Weights of a small GPT-style language model, trained from scratch on English Wikipedia: 3 heads of 128 (1 for keys and values), 4738 steps.
MLP neurons of a small language model. Each row is named by its layer, matrix (gate and up: input weights) and neuron, and shows model dimensions 256-351. Each number is 500 + 50 x the weight over its row's rms, rounded and kept within 0 to 999. Numbers have three digits each. A neuron's up and down rows have the sign that makes its largest values positive.
A block is one neuron, or neurons of one layer that tend to fire together. After each block is what it responds to, as a language model described it from the Wikipedia text at the highest values.

L2.gate159:488428519474418453481454511494488491453454567466505414514564535448565413519462572456405458527524461537512539491555539427513443412482512540524496488417444503452523506522551427423491504497463608495555400540507470545473439511510535388541512498455573486435436464519577513494442534558387529447
L2.up159:452460418518459427498556524428435475543418536538501459433543555555588376372568469527605555469508502493507424504628496556495501492503429489540567481482528469491510463527607627476398430543514465518501549500457515533462421473518455503572407414521489476554554503503531493481501413558463560487
L2.gate281:351475551496562514585455557517465401503533432456569539414511546412551507443469530476498479515478558531526474522477500493502490326492545541546533428579501528489547464448517550479548420437549493504501504551500481468596447470488528366467470520497491444490564521550468571486480465525435501547
L2.up281:536515528524399359611550511588455478531506530486423470459454528532527521575500516493537411580495467483544508452461564566561537553561553523483443463465541494594470430526623467474480557507547514619428468559456482541480572443533462474441581489551608508431479502523586483485504508434563454581
L2.gate468:479520489478441410502566503513526561480494490433467459596508522461501557547533466532439590578453538494437488565497585565529543435526520507556509563467550534482520487490448476448513485452451469477517507461425560465542462415521472547470487555496474482540500468402553519547419436556535372476
L2.up468:465487432546506508477548453499479482550455552494445555547483523539460462518573497555534463581464528491389468541425450529501442423527326575543554532467459586542396525449482463533419494440507525528488477472536455520466532534534492540517495484484441381565520382441454483465478567591488460456
L2.gate638:423482490521555576617494491520535531505529495428450602472572440487509476559460466435426558452467562506503480412545535468496516483567559559624525467557473639579517586516424493515518378477539519459438444566569577470487459459457486530569481446487475482464422535499500365398457514500523419604
L2.up638:458508513429478503529500533502584437596444471464482553489505526538500413492520397532540474571435531545550480502549482552523634457478524426539415365495457433532374429517510480490494505403485491459496505555477559479525475462436500515528529478373512466513492511469442440510527405509491372575
Description: Word-initial fragment pieces. Opening pieces of words split into several tokens, above all sc (score, scoring, scheduled, scientific), also E, ent, res, fin, often in sports text.

L2.gate23:471519447432490423584414544522546449537444518491492547498488604495481491500479486477604533424638455519496413506572434425442456508581476503537470480408482538512450452511462360586566480472555492457493534545448529430532583544523448531503514496505506528612543514563434521562593473493419573525
L2.up23:495612514495493519559401475476487549542463459524542512471452518446474635446507414482508451454451453500520476459471534414541482453528449457606491476466541463476513503480464558410592515538432557543434520455480537502488583483571546480533533484535564497504510446527512629488583511424554479491
L2.gate51:502563408485516505505459524488514492573519475541537478538411451573615420440528441524503542469567478515488423533431464526541525508529516425529418518498439445486443508500521464553624552518470540438574452506493524571479574557467479379450437417447512499552499495462515510427491499552569525511
L2.up51:588556482480506521514469451495494524506442439438516527488452456420478494545531493570518550541551489480584547517458565492474457523446449572514487529572631514504472478577496400515438570458543471429517468466594535545445573484461481504461532495455539524552525455514573509572478457409470481489
L2.gate517:502538529446476463538474512542490472494501534470589492523493426439517540440510497528534522456450542544460499482406508491562566525452464491585530456511500569420443502524592502516568446454496422525574484503482551466513499520543460548652439583555444527553508424444442452419557536565555544426
L2.up517:502439464489545523499479484556536451515423433505567501652528530453532480586512568512575437524407508530478430547545441532497553525523430466531471489530439513426526452641565450438571521533494462431501618458543587426559568406476515456587510508444539508457521499538501515515528584488463571464
L2.gate580:456485571491463407457549455505460480508466545554570465461492506447414422522552519441506475580542464475428511443432584474499527513438450469607424464478561446591517382460538500479485511463508538540490479486527517501466545397438574414495566539488644547476535485538542537463546497500485508402
L2.up580:448593469524454521526486531455492408486432543516403531586473449521415487514439449446487543460458475461417484563538531480529543507528443595512546537507454417494589592577475493501470531567461455497496545505541533502445596482546431584630586554469543478610536441498642467575530457469549467474
Description: Degree adverb completions. Endings of split adverbs and degree words, such as relat-ively, al-most, r-ather, qu-ite, tog-ether, plus whole words like more, most and However.

L6.gate463:496567435490558496451483512516518572488486596473473461553483496475482516421452522530555483499505453553585530419576466466553469520586534523473585413496539481526496505393516495514530484443533521427499495612548491491481531561397470480469614539432419445551487373514554422469473427573563426548
L6.up463:453512461562574498518462486504460482578524409527408428482553456473572515555467454586477447444531447421613445457458536470481507549525492526483410551547598536465560490486518497561515560504433492489545500580579486510442589507494483588482496541547433607397469523460515500469508440544496524561
Description: Word-completing suffixes, mostly adverbs. Final word pieces that finish a split word, especially -ly in intensifying adverbs (highly, severely, lightly), plus "rather", "more", "much".

L5.gate44:546482612488487504463503499474419492493457552422422523513514420492470474467510473455555561464448531469467495513492490534332494544579453417531481451451514478518517467510526475461573428553485506499536464445514531459537514500514412470465512455421495581415435478497540526458497529510487558544
L5.up44:424497524495420508496499567526454480497650601498570509586499452466538499523529473518457505435490503475481561494441498532471544607507482567570469483514404543478461532505518490476500594540560517531582546479504473471458478501507424532495395567513445463592404424436469565534389548476470538565
L5.gate103:553563378541437596495411545530578417458479430566488439477467478441427484455446459462469518496499438449477507478520480481505449550423509555486503502478528585593487593497511424582597694585534469469480473547551526462553478470449479523496439456488496470516383455498459539559479469486497501524
L5.up103:460515497534477440519466477501509522470445484431409496482498441555548501441517493512518438516512482507648540415481475492487513569435513433432497598489439404509552518462533521511488586564509479508466500526558543519507455442482413451514541469512571545569464439508478490489536492510549451505
L5.gate132:484487407494465599589502484577600487518502522501429490462471521525508493586499457471537456494419495447510465462515424504455474495618441460467492530489427453503527485421559548577507536409578501477516474549534578498470448499462533503499489487489544483565429403533564470471455555471510513467
L5.up132:547596502575507480578489433495467485566431431525508470520441375463518457577483530512507613460412487514511407527479570569542543519489520512455446472448500442504522487463523475451490532471457513491546597508436523602503505473615478495561562477512506520572463431462543528502560565556556402496
L5.gate196:513460477517468513528545504511495510539514461447515464439486492484566509478554553571524546460438496419473546515512393507553424498477541395579483502525526473434587510412412536544615430482452511474502476521443478575450579430641442416482494447484572503430512437550562545511433585504516428485
L5.up196:422457533589600437517556523434506529421539546467413534507529445475549476523430463562530489598447494493410529557541531517465444407511441492568526553572450476589495452558467414489496578512574574459516423498454540509436473556554530536451482497410435495462449566521520548516529403585584532443
L5.gate219:601541524605523494454444533474542534394409619490455520485492483519456430457565505490483551541393523532509409485465496529512549518502484459488525467533461505416525496551639541557610552462435549502603575525483564491503427453456473427454571411518496540496475565452455489476537509430466494513
L5.up219:422478464543503529458493539484517432555575463523535485447474507536582520408524520462476618487555548466523502528523502530552410484523495459481412540494572437512361398457540503483471396520490487569470551418549569596486500434527414489499475521471514496535445472487595498402588538401458462483
L5.gate223:484590566480529462441510526446466532533521438489466529488465529534490493448492498536430492534524489488573546493578551535432497471528668543531532583518469523521538463503522522495510507586483497524485511490617558576524527502539494467447405524489530471568482456412532549476508446498572512519
L5.up223:453501531476463425476465490471423565591498475498491477540506525510423521436522492544394511555601437549579442580515568501501588535478564502468427538468468513519534496582519505528497512490483554452505534538491496446470473510555495550518595492461519443529506472537475432520454499492495517412
L5.gate251:578509492515517513471455572501568501525483543480451515595528467535577470591510463478560568547387472478534525511510563419448549488490489579485480511538525528503518550485536544485522565546512478490460459520563468375443525451496487598392557466495502558463535524462484556591488574557558516451
L5.up251:533522453573487502483560519530553502535520541533343421530616488513637570525437446572512498573413599483439421483438538618423447493515432513486466482595448414521419458534455536434545467553512501509506576564467503499535410579463526474508498369476431484488504525412547550465522477526484506554
L5.gate256:456507413446537518394465457454443504488512556422416510604534548544550442462528505492514511576515512423477430512501512470505452509469561532501580400412482440467519480516536400406559390407535470538543451446496427452363518471455475554516460501582539475581538486503444494401566562524535484494
L5.up256:464522411487434519472599549459464517499505475497490466423598480449420466511490481450495481502428441470519564547540496488496496516485543533506591455547480514508462514539533455481481468512436543448518469571505554551556419525489507540502630485570539445500513605542576440522541507551504482546
L5.gate306:475558458522554480366471435549571512511558569448507509515473447473517499517543523520522643560505432463471518441429520521441477569445465579428465470428486569506580444460440463529525589546495488478478553504531510470512522496520449572546575570497481461466446445464521542536561526441593471444
L5.up306:502506521527376520451548539573570446472514486568520515476409538637489557460464488500476484566453521533455480514507547538559547541561408521491483406463350485463466485456503553506507497499469466498547451504505527472536473540443390520520562543493588436448488585547412507539436550431564544516
L5.gate357:486477530442492461566531544506484488458551524395407487495372501584558443461531499515515497466486467496545413414526566400569509638494476483502473528462539509585490480469550565489455456569552445600467430507481556518461425445543430496495489454564499559474463500488532443476472520436502493505
L5.up357:548442453427491521574462451558479428465419516502499619531510529526486445477525511590553416422534562524577439538499540460729477530526455507541498389438532499548430504508580463463483478471476459477432494469509532517604561495459583615529527484501498514521455550475522570472437546511521512492
L5.gate413:547454599455490482415558404512482405552536433532448484466490494453481487521492534477455619599399552472532488510539541475458446506551497487449501529453547466559477551495523414525503458467494525430491462531513534416511470496595437451618436537563452595534490570498555479558429446532511584466
L5.up413:504617489570522440478619499523608464522517517474487470554500502518495475503413510565525628438440503556495521481448606563480483596530448465459420570554432483552489442453499550464515553511467523564559450514552474601440522494525431529639511507591535364589502515601576471534485459509471542432
L5.gate430:436489468564451419466516537512466475493430455481434451520518613510613442411462504607585547453512501527454506520483476569451469484489549465464430501447655482520487548553480463550491501463575522482473457496442497488555516423562554448441527484470529494425499494477481483523474471512567372474
L5.up430:462551582508455538468470419477501445498500525561508510414428523526540556496545434496573362417507519562523599461554651475406482482577525506590515529466482590612543432473519523586554519564529525503438454548501528493425533537497442491419529477438490548478430504519490547519438472564585503562
L5.gate546:503615520454430563479492415554649437472481567430519547536510429498474496486427436589515573466414476481474548501560531518545460497578524414453457473453499475428547425513624514561496487472473580454478548456536591556423538518610491534511538404489464516580502480492526483433493466521396426554
L5.up546:458505553546431434465526548549527525458430494486396420468519576506465465569501478547512587501517435413490441533534500470357553541503483481513395401478466466436564515381497502483565568487475472501446477463350491518425490532550459470358560422518503474457534492521519453485528542544568525498
L5.gate581:424506467440491508466476474452453452523447430500535425451501456549483440504521491468474439553553421460523496452518516534468524474539459468517563494561500575486545516525472470596435462537496493453458504484416615415487541525479491463556490413525555481381503548448554489476464524609471574469
L5.up581:462558467537550504481496484483487471529564447542423624499480536654482451488512442422540441475502527507535469450428557462633502502523464461526593419407416471449552498516472480564530477476463497530568508463480528514517559499485458400587432415444503539493523514413504497476514554538558460523
L5.gate597:411384451522469456578530455527491389520526483366492391534478535427533463519492442517511512529457449527477562529553577546550494500507516536465419412510496542565578533436524493505494497493464491539504450478536404493477404426521540582569398506536592517540483518450538447348398481559471463558
L5.up597:449432416421436524527435465405525468540450473477481476591478557506541480489436438466508480514397514396576550487502570475467454462491544430439504532428548466563437498599605640531566425450476538466495449507571449553453499598498508454425501466556516418551563639527530431456495521544452451526
L5.gate741:531512468496521488456449454565431460505453431478445536477456530481517560498571493544558531469403445410493498345563481431537479515518530480459493493488567527563514516529426545512479465482502368484528479538437420512518505410521497438481508484480512483551449506458503485436477480449494419516
L5.up741:550466492458487434473457534508454512533459455582456489497520582520550480460604453567607466483495384433516496481550465436471506464495458390458482487510480490512454543549492510438450543447527403380473493496525471531502459450496498466460496437485561437569464492489479467460494501457507515518
Description: Split-word endings and auxiliaries. Word pieces that finish a split word, such as to|o in "too difficult", f|all|ing, can'|t; also auxiliaries and negation like did, will, does, not.

L5.gate91:517589477440473452482587469513547490523449399425466506468444553530490509543477477522500444494476489450513429569407441509458500403574450496511544399525614511557548494542505429525563514486578553506497573471524371545493567473425431513472553454506503586460442424503574476536473557459494392451
L5.up91:472535432443436505551548496440423579478506543488530634545513564488450492420457515490534590533520499472519442454599505403467441528538525449520595522506537607515447524551485513509444520505403472474436496467529484504431552628507503423428541468484469569461609463532554480466530522521497482479
L5.gate153:448544587495420501476517444555503491522560489526464497502414405544456398520560541545489502477555431504533576520596476513493504445551451471477497539542621426521542513456604513551501471393531503500502409536453448490566476522502380601491490503492513482517553482442521506466484431573476477437
L5.up153:402640530475368446538493453513550565459492434461527447554534473494462459501527525511403436505560455462501549514550559551504542479567529636542489461456493488493368466531412536522587501475455430525449516514482529532521587482452465580489449547517522501570502473476548545441547500442496486525
L5.gate187:565552508478503552417440451555594454470487400485516467596596503525535503505502484473434541549543624445477574521474555511422526526520491496495526501483483558489486521572499474575493450489479452530544544563607596504437464426522448538494449525453495630550524538479554513525524508558529413542
L5.up187:531458565565395534507516481488552484462437535504424491462473549454463519534487508530507462458507509491495509505398622539488534440626432509473467487457495621502476515503479401409579438471529357501498481522534468496452477508513479487572564519508495524567440462546530483505537463504435516513
L5.gate399:536451533514509516485517427562534530499366431474466547607451510461571548455440448428505567515453506443432552431525521586580533523489411435549573544500590424495545532454532471513508500493514483535616463554424481514450482489495436450490539515556415522489501461495500519438532439446534493503
L5.up399:548453497501419481479458499452537523464464582542483503592532473536514513484474447458571459459502533503519518506476503431580466533493448542462445492465471534506506537549447504451504440448415506564532440471477631590533504590536457518434528463546532501523532612515515444560469498505547485551
L5.gate436:512514532502499520638471499486583435604416425483454428510360476554548496524499456479557481612509502488533549456580567444485425485487486544432467574420524601515502562483420356592459521412579450478520436538459486518461475510525453420501577476518548543586491470458484534521436451441566409516
L5.up436:461476501441467494564490566428607516546498419427388450432383434508530520513430470571542478512497529460480475470568554477594461483540497498496531474475553577471552554548463437580490531447474469555423540509400437547465429540478462522591485402615542415577519474383525544480574507577563499461
L5.gate494:555503544547480435567464459431498531521418480486568539569493464449518549526510486483537486465440436434556494451536511537598434484401581516436511526531566505478561597540491445484496554512507470531511436443498492504531530425480481471512480424478502420521488455580525398553430416479541497407
L5.up494:500479466462473478549508478435441482642610530543500481521466532447624569492554550427471529536408460538612571469540488474489586518489540483511470527605461444492593504448570495477536446481451535553505482423548449486508470477529539442489492489494557439591529489461427493478560438558547450480
L5.gate518:576506538452416535451514532489497563609413469495513455427420576507526575446442556633493495515436498541498408534508477447370466572514553507503475556478455611385422453486513485553493431525508546459476450405469493461558413514534515443430512488530507430454492561501461502522507456621481520464
L5.up518:513562481534436607504540392577515565489484548478504467530478494507498523545581430528528581455488451579455560497541488470521447437454489519502616485489509432585523453555540480549500459379550541447559518533574515458524554469456516463540527540477494447493519514527521511540479531411486566463
L5.gate527:405528489530547518559525598537501443523488495385367442443405572518513559516492461443483454476405519497453548437556588517428466477534433521547405523523552561579523573462470543534486495524557484501447474486488575541491515482533508537403442517536504452472484383449509429505473433480556447502
L5.up527:488472530553640516479458542544561459533464503442579483520431564447519466557470502500549509521538449463538463499529513555490484486464412475502384520508489560470523471395499466465488449494534435442422475579470595436510607454528460518543475431460503530438455415559492510579535531455503442439
L5.gate529:475535483405490498472543501444580505487537446314566498526460562469511504476443573460480464576489464520498554470476607589479453413509602530535490542512531479519478540444540526508450437488503415518530411483552540526495450409516540479509400596414556544439549433467538571489565419516507484480
L5.up529:506558458491489589419552414548487530525570521564436487572475523482593566423488438463443575453557448475488450444573430524550413503602487481460510555536478427476591443439486551494563527471525462511450595462508551554446568489573475480511449538490516436578484613540488369521520553594593457474
L5.gate538:455494489572412474579462545471456455468558486497404555482477436557573587465529487454588415537475539484564521479612519587511553550498518484526515541393536620564483472468591561500544470477472427478565528501546507597514533597432448511564519471480490469548574532506442455445434560455485533531
L5.up538:476519484394485486535496516615540514532569410446446559523355580566493505439527483524462511543539510393505542471520575478527374435529493450554470548446500540442556518455549470408404463448498426521485547512522533461520459484450482465472391440493533519471438495522557460479446546516427488506
L5.gate558:468497497488531458502575508509410573619451458485557499503477440417472529519413490527449457448395542489448514466466587365563441448455494540526475534583538582590525474543548510489545479498508488397542453448432503461521544476515470549471487520572455518466493589601469579484408548499452488536
L5.up558:600476471408556472529513459409511430541463468508486520478449391520616446494472590514515565477508477480453485509527548443475610531550565595453495489415505451576552575486502596499514461573534505509502463506479539550399538469573589425524492395519482443508504464453533417486470497565560581466
L5.gate562:459444527450584501533410562497526575533562464579543452486463599474523486478559420489498484495477422542638481455494528457520496478475483499472483587474555558494457582464493486547487534522550505475471480625480474466452490493487546516543492472496469488605464603493474549528506431503585563481
L5.up562:506459480513470592523447637515568545433427521555494473439546544506519544453469544494483480453540447568484575478518494482451470495462503519494468406618494517473459440482512478489500469446511579484402451413502517521470586539503538490452536544483485479604516478448535501505495467569529437553
L5.gate575:532586507492406429602552414444497514547618519385560523543424562474486549566552552511539526532470455456555565525631529521457452541474520474419537480491553534554516557532524475534545550440431478436544476451438447513474500399502405477569415448561565441507602469532502442503493537560467427500
L5.up575:484461504541548485558506380517509538515542504525474520456513583405510531450542417462639470427421494523516472462580508436396530477384571456546630488548577524458487590499471505501532534487432475448547446471589524484502527489408466503425478519515583523420555455552499503504443511479425535440
L5.gate632:483496429509546585580471597449515403451385499467495456507477516488441538508459486438505441502513564568505524505609542509472580588539555494475524424408561474502448518439436527473529473498499446476517504446535555502589539443498517488487478481542612568413418508488530517468494523510504468524
L5.up632:537604482521475474560499552488533495463553473528510494434455466521569437529476526520501485453537467442578585501587517484470566439509471534491534547458472579430481513606470469503471525496642489563544370540480592546446589388559533547515560525455442486545540483563404430457395547519526465473
L5.gate634:564536494542527515479562451510580536508475481584562481415451489471471501483449409523489567422538527511518437478556556410590420418514622459478563529548559484510578493492520444481408494403504525515503504477467444493547462531482482430521454535477540437438539463484472534478478502435523413397
L5.up634:529489543464541585492504551532539570526464485491509539451533483533456449469487505529622502541492540553501430482474570508550519542482512584535501488576497463547419430548502514488540591442510432476542499556479430534517534504508604586616551454480533533572521450498595523555468456569529495499
L5.gate680:398515568552510433543481517533604537409515529451555471533462486488586516463424529527469510517532504436518580434551482523566451521612488425483533487502436508530440529556472525502522582398578407606617476519506515478414543489562596503577430589437398507514555454528489426504560474496511425509
L5.up680:551532596457507497412400449494441477418547432482584490614478489471507544460480474491525494483491477425512478470517654513529450508527463477487583485510553500474482528407532537536523615587522473555442451488482484494529477471473444476432501452432491466504485504400451524512517535469518471550
Description: Adverbs and adverb suffixes. Adverbs, chiefly the -ly suffix piece ending a split word (structurally, formally, highly, newly), plus words like not, only, also, least, often, and sentence-initial However.

L5.gate43:505445446478484554573471511486551507560450532546482572535543515480459510494492489498476511539468507458539529523505527601526528511517498469454442509500524610512543457501566471401558466481460510476546461419478554482539602571424550467495502426522471549578533388495537573505428573494508534439
L5.up43:437557469474480517569544481515507510536424570476468459467467378538474546549423452614575475566500389497464539515417509563479450482514446406556416526532521579489499618461542478493537549459543479508482448436475490544418522506540522431536484487556495495510539519470558556557464538539536449476
L5.gate45:418541492480489551505554416486484550498579525532431534488442519511515490544495489529555494514513572539622509490555487494546512537490541400528492542399557472488497455490495516514609419564530514518565495484575537510505485576535528446432598597673520463534410469508516526522531533504427450537
L5.up45:572504482500455433486582492559551449579567477520404471535519468500486494541407517445493581562475565438544430540594581518544521391404452521574492480441507447591513513453497496491536430496593589454525443431502585413499531415551478484526473496507482482443435492587513547525514512454495456421
L5.gate70:498445508485424480481520479492505441506460527427547545549495492470554442518543489508528472439514450441543621411534530597475485581448543519485511426455502514514464475472532558571550425439581547513578497523558571502480455506496471545468440462556532549497539457505531567476577492506528439521
L5.up70:460434517507584470537458514452547567528478502481547562535570526486571353598463511446536503452496495427603467417544506530523551556504535462496575529493485469443480416463544539505440442501568447576528536501550612547425400492479439555467440481452485585408491487458443544492584531399514516455
L5.gate79:540485487416432528459479533544433525552551545529543624562490471470470483457531483529435474502482514526479525468535496483491464488445477488559515462560503332508420506519525555518530502571449506491542467622493511542500490578527501561501571433516483462570570512417469508439533502538415565515
L5.up79:544485494522487522433476580538403421456447541506540535544413516471514509515574485499455510505586523532543561510497513628559429515487518431582499515471452416468490508461531500442565460499516489494608520432496485407488521493560636515498547532454630486478499511477479550546580486472594486568
L5.gate139:447537476489569439532589435517464534467446609538545537434455435473513543524578529482425457559495555493561458467487577518427530459592443497504479466478490521533454483443507596594623469504468494498532416461399456506529517447469543478545441581570519565521458454535469570481465432420512558600
L5.up139:512573527565484429495489491583581423529476478566571434504481461497621529589519469448574504478429547508580469400513444525530458437538469463520473548516577485428523490528447529490473476577575568533514465549429525492499506551462550552456436449493486531411551411564502493504423421442463499489
L5.gate197:518574542599490444495462450510515495496478460490437517538432453485484548509541428516461563447491445440520541552567537569493469519510528485579452460578645441425545457354615404562462532485558447550527477520592609514543548538501504496544442529589418512508515518454513528540403543516517471502
L5.up197:436516518553529510431546465495551533495449576531497538557412426467480496475506357511425594407406426520509520587446542574539522469483544474531456454522536524462558476416521523459468445405549520547507601492472533504525540521441466490486483486468500461457483511486550486514502436538497511414
L5.gate208:467447456500483452497462451588509524430556515442498432527500518501517554492602465496500497451416402520474449551469502450507542550546526499422478450528485509488505574449554523588571528473467459562523425470488489548610564507458480474567475613389458580503592490482444492487447546562470452521
L5.up208:484522399566490570462579430506491515530523550556549443427475560461514579528557526513511481491468525456514513529549520465359576550556643488535503459447523523606539447492525462477436512474507621417553442482587510638540543513491483524529510514432535602505530438466427551488579626539466462513
L5.gate319:523489521431506572456494487512557480593490504475597490510430512395543560535502487454412453537513390454550539560559498599496467482523500516486512544471462560534540484419480459464445513502514460413638555500460420538518515536446479550408520516513494486518527413440533452408481502410549498492
L5.up319:436589450613476461539567532539555574458515517554435514532586482483438534417525442550382457520517489560424474440597501533546517537480521521462546514531449485451500514449566555490535503610484514518474535544471445543478537453544474534476429528469429499462527469434516557578542447466598500508
L5.gate367:579477417521529559466546442506505385490413483372503517541483519518399511508467538563466485531502494421515462470495517528566501554514600606477554521586484545557481534480528551487489522495531477502499495464648421578471563499406525488482552535512509496538468435424542493510494486473539428466
L5.up367:576465496483534528540487402568469555535478553522561425512452590535556601545479518446428489555435347497541474561472382552498557403522548524516532525540564474446458333509488415435502483459440525396550535454548449451555532401490355494535498478465542482531501560539495522516452542512492428490
L5.gate386:494556461573447533554482644393554461529421573411477582500474459559549499501443494403469560573476572574498477491497424504421631518574454607542480544553539490460433554489555535553538530594573447462516520606459510538508488382488562476458486564392493536576513454466548453525551518574486470490
L5.up386:439502464576509461549519402453521570462505452518456535534501545579463470545551557457495502508632514464506383500583450539417478497486509553586478414582507463518470473526438507484517435438564559484575577574449540523433466554476503541511475514530513527543506485481606494459442614494418422524
L5.gate482:558447374532402487472580443452527531543522538439541645491544462576534520532434480507529515524489434554524493481462481478580506554505532581443532517496507490514507504488451574577428596535557484489506471518526566582457555403514476531441558435575439542530479490508542463490454577476528408447
L5.up482:491398493512426487481558403492438574530417536505560542532580525503518497583523551527594481541520409531465459576449546497455455450467504578542558420440475505555469587491540531480431560519483459577496483478458528544566505482549399517433460470531436535486497569603415492511532540506576436466
L5.gate503:542543522496478556497590488464542471543464568473496515488521539472543508493486565612511619509500443532441497542509579537444499534423442510485535577574576502424508474456488589531483566506509491488515532478489480525547533480473395513481494503477544469554502537467544545471391463571435465438
L5.up503:515595378546456588524473504452532560527511518512594522506504468558611546504491591487522546446516494548520481544524548511532479509427513507460426477474529463478624499446592531618470510467548534463482510577449413450477527490465501529498537563435564488413521513513557521481464391414413511448
L5.gate579:451391509536514477569505489534488454577487549487490562525578581501588559442454473630485450542389557555512617488428431598449498409520473544611460444514540541418496483476541610475436419527571467533519462444422614460403428470582393554497437451394574503552559516488474502450445520528646482531
L5.up579:580487513466561486597463567560494430424526533438463555481426515576538549523585445504332452490444460528506582484428502553457449570478426447422477529591599526505515467495626486546507460576620493487485462486465472487456531530500477505502541519461487447433492460495442469491575519461542451408
L5.gate666:500529518481492524440518458479529519506518581492571601560495486517534465506426446582468503597446476542429437502575538562578498438460525491516519523520550501474492565477583538413475439459599500477469555376419552571505504497506523480514462619403596491571519483507456591502548448514469513509
L5.up666:508449491468454501528510482425457429547460532558454428488405578465472592466492465507509449518533508508548410500500552414518467508477458478528517501449535513570480499560548459544525436442462492471509554476492528506561493589508491467631573505565471482532461434474502543493519548516493571525
L5.gate670:569512419568543525455532587561556424466459558500533633535534513432486519474467438499564548430432497503445557478534495515478541530416488410471443524489510508433513439493612524561449539614472459533463498462458540528441524532478501475537523495473468563455499455508614519546550464528588450485
L5.up670:454454434452501478449516493517591539524392566444481511479520587486581436461545462381422623370447542505489540546483448592464579526529495460547451529506614502649439521451590498576497438426525642489547487481465471571482574510490557490507517573426500535399496499459479530506469500529513445473
L5.gate765:460523590489433570532513497532596551541443522532436590489470496493449472544495547543562493560480562559500470441532527523508499595528531596464463608584572452481426543575513588615507436582512507557501477555519476552442449530505538486541562433561469560568533472484506461484525430479525541433
L5.up765:444516420502425517449545460539553496548566594553538511524465572398507460521401484500516440506514477472529414476505417465464488473561433502539536482449429446467541497518533452562462453580470538447551447516470531530500543548563414384550411454521561530445457566589509488512461485565566542464
Description: Word-initial "fl" fragments. Word-start fragments beginning an incompletely tokenized word, above all "fl"/"Fl" (flowering, flight, fluids, fluoxetine, Flanagan), plus mid-word pieces in headings like Release, Notable.

L6.gate281:579537508520432586475565580474481425530439506433556464536502483325535484494482481462578463534480489516501549475589533478452531555500652482505455432492499518475551470431501486400472482475479500408490477514438493539489437433536452548556504524574602489502496533466613444476483475465560444476
L6.up281:557454482503437531498513428524528442459535523446501529571528482526414497512558481552626478425445538480402530495550559494572607519502552477476525509490500530566440451521484524461522603566475482547521534499515559509494483461515576614490632448514439480525474574494497493578465638552536419441
Description: Before a bare verb. Tokens that are directly followed by a bare verb: infinitive to, modals and negated modals such as shall, cannot, can't, and wanting; weaker hits on table pipes and name fragments.